config.toml
num_hidden_layers = 16
num_attention_heads = 6
num_key_value_heads = 6
tie_word_embeddings = false
schedule = "wsd"
doc_mask = true
MLP neurons of a small language model. Each row is named by its layer, matrix (down: output weights) and neuron, and shows model dimensions 0-191. Each number is 500 + 40 x the weight over its row's rms, rounded and kept within 0 to 999. Numbers have three digits each.
Before each neuron's rows, "raises" lists the tokens whose logits its output raises most directly, leaving later layers aside.

raises: "ampionship", " Cup", " Championship", "ournament", " football"
L11.down472:558601492566480469508525522514469510474443539479493498529507443540408513499466476480445436485486503515472551530507557461555496471564430537552494484503543546470512488467463499507443455471503464530449547552512488594554562432502507507618473484450425450522521507494549469461521536486441450498476484503498437477472475537482523468477500495416529469511479544520487522478495495425505530542485537490590547513549505535530596511427513486515502571550516483499540510475523458500469476554497475473479546525456547580425533497538485450403547450564500467480522500471519479519555446496403497472

raises: ".,", ".", ".\"", ".\n\n", ".\"\n\n"
L13.down391:460506489481467463478522458540562517519515498585511431498445537469482504435506480503505524489527470522559500452475494525614540455501523438483479518432494536483499492501502490513560426447520460543477583593539569485498511441520511522582465506445508520472512562453474526550560488542470508476475487568518401510541571510502496456475573448540485526530568482568495528468452538555488532567460465474488466542450498461475462484496518564432485451489482528509541517437551543582523516486490507470363537446455513474441445507478515538539471551470539459500512511483459462486434493514551499482

raises: " match", "ournament", " team", " Cup", " Championship"
L10.down90:565594474519467490530518559521471483558477451496533487502509424499495487508517521459432489507453460545503459540602470453505521455543486524549492530523575494398506473473500509505526491489418518538497557498492530569560524484484510561509484557467465470517509411488470458503496526450417493485468535525531453489560485506516489432483541482433494511548563516497482561571482551437547577509477516515502500534544499488493501549414539470507420473496544474537554518471460492433452468481472532518455580499449549579412512470507496471474559472543487458524509532455581462538553450465468432467

raises: "ating", "ately", "ants", "ate", "ations"
L11.down558:515516561509428463488486572580508452506581480459514485519551582485538512495519450470429502499506512525560496560543543536473483486452461471521501518499481486528433552418508476531452512521529521573465440503482458512500472519525520496496440509513524495544455441441542456567436510541453511481453451393564513480436436495501501417478451590495471502482499495474566455486516504503474500598525492494532489524531512458541475477419585461515458499520494599442485492519467545545534544541487520490513433437477548509496511489542478455537510507542488475540514524421503505466553490565434586477

raises: " album", " song", "usic", " music", "bum"
L2.down703:441465544538514546543435474449480480580498536537496487522515546493526456474527462512473539558506465489505464478358433485418494444490512522428459496594492471488502531577492426500457497478526429543563516427530486518486499574463482443451439514551522555467476472538453504480481481473528509504511536457554521503464541574486512547475546516557512479505548494485532434470470531482480524490498499552532448516498463448492505521601473549520454477440477551548551401506573554571518477476537453469515466457509519542522472474501425463522535506454513530545590460508505528471446514519499530468

raises: "ages", "age", "aged", "lish", "ually"
L5.down378:475511474455499517468523521488520503463535563465541468492439449505567470474521557531480546469527505566523376396572475457544488466486489518520424493509465462445579488464451455520488503497531533449480523435514559539523482552511496479447545530530498519571470470520503446536503513458462504555444447521497505561505515531537461500504517521483462556497422533470388513481554500506463549478535469477490609474523549484586552503494558420488482464485478507528506525525470490438546566517540518500447491511491501410459495497534523495511495424486483527541423522493439501468585472445513581512

raises: ").\n\n", ").", "),", "):", "dom"
L6.down718:542506498540476516491450549519386501549481424509488488521461507470568440491507453537566496459520486430499446559507502491395469528438501458521542472449461469556506503508516559466544516511481549502526478502477445554481527497487530458539551464538538662517512528532531433478578491556468473489507492505473500476551501522497483508531409520498475588487525470448576442510472527428452543501498477459551448571519448502520519480530514499510555502530507526496512449494525428471519449465424488488467457453475478477539561532499541489498535507513579513514423487459566519513446498525489496592

raises: ")\n\n", "\"\n", ")\n", ").\n\n", " history"
L9.down530:504503551456519475531492508546545548432431492521513501521443526521458492465508491489507464479513481563539528504496510507495527420433476474588408508445480453462523432527507476499488533559527498470485509465539568475462458582575556564565414473519493496500543513586508478569593498536440463557495558498544528504499566505556591556511516546442463485493524489440512567483538471445435548545434518471486528474501490498489522445474465501506521474509435588501499501520484476467498482489499446485488495539448552615467480461477576493490464514470565485469451515481472479505512455438474430515

raises: ").", ").\n\n", ")\n\n", "),", "self"
L9.down442:399515500520496506560500526530509566466524470450505518504484544518416547470523519460481530485548556587556450479545527514519456452395478461579486503506445467485532489554522424506492521521566529489507503549572486503494489538539582515541468421539483507481487472485497492518560426525419479534533489521564549532516444467540493514511455492549449444517582436504524553427453514492523547551486542519504426512533466503480547456442495518472514511493455594573511508492467517416514548463477450476534479422500474558473526496458526525517530520442489491472477527510423570511471457465432483518

raises: "ure", "ures", "ward", "ality", "form"
L4.down423:489486457520408444458464514545527496400467492491477443507510544460502546533498573515524452525510590442534507476527509536462496500414531467438521499446505559550462496561523584521467530415508481459564501506486550519494479516487534513553525532485516504465449545621542488598504459545547493514533416526524515537518504511557504515468449444452509526551402434504486550518458486503455523482509529484500535449519540533487491517523521539474531449506474524494483436553468564536485425482462548489519509455556485515409452468475493546520488476481470485453429531528504554459525437508542416500

raises: ")\n\n", ")\n", ");", ").\n\n", ")."
L9.down70:434493503487495539561545492567474574443458530483576544538491519524474535509495513524497506443504472508629537482585527496540530479476537550503503519454479494515491500453532430528532544507489522429525563481525480477560527558492530482464499463546463563461469449497528493542552398544442481553449547490450509451516469497539480511484568515468459500536527487516519455462503478462470566546425439489541436521507531470460513500455473527509517503427415504546486501515513447423525490409603539462478481488483483505437559490469509461531507513499495437568451478550439539434529531490427462521

raises: "6", "9", "5", "4", "2"
L12.down308:533533513509574488440522549446439583511479477544476441508446517539458586456556441516594422562504490491543477454551571425545515510530555532555437470548474503448544506490517429501548575494462525524486446515500501488495433526475476453490523477436538489554455437561490468547493501576548445537426448500469505529511485481481479487502418456549535544490460516452537509529492557510464530446543570432542556499509520513506523512480512442470444514446466437506483531497491532526447531451536487526492499511440517517518545555528554518471515544494473543503478440535536518514428479510435463454

raises: ")\n\n", ")\n", ").\n\n", ").", "),"
L9.down638:489525497474621502501471519528532601532487491560488463528490542456495556537545410423502563451550521522503569558553555518471536473521560509544409450445579439470501447524547500475524531469471534445528520537513500475462503497486539505430485432537479481502473511517505495500560395470492480530555557551533561542517463456475486468533549571456475546487489469491535472459488481449432520584470510493473452503496506523455491459482534523496470525495468536524534461491536511438500439414593482515541521416489492464454543507458516514426476519526458492515485514462442541441502534461495466480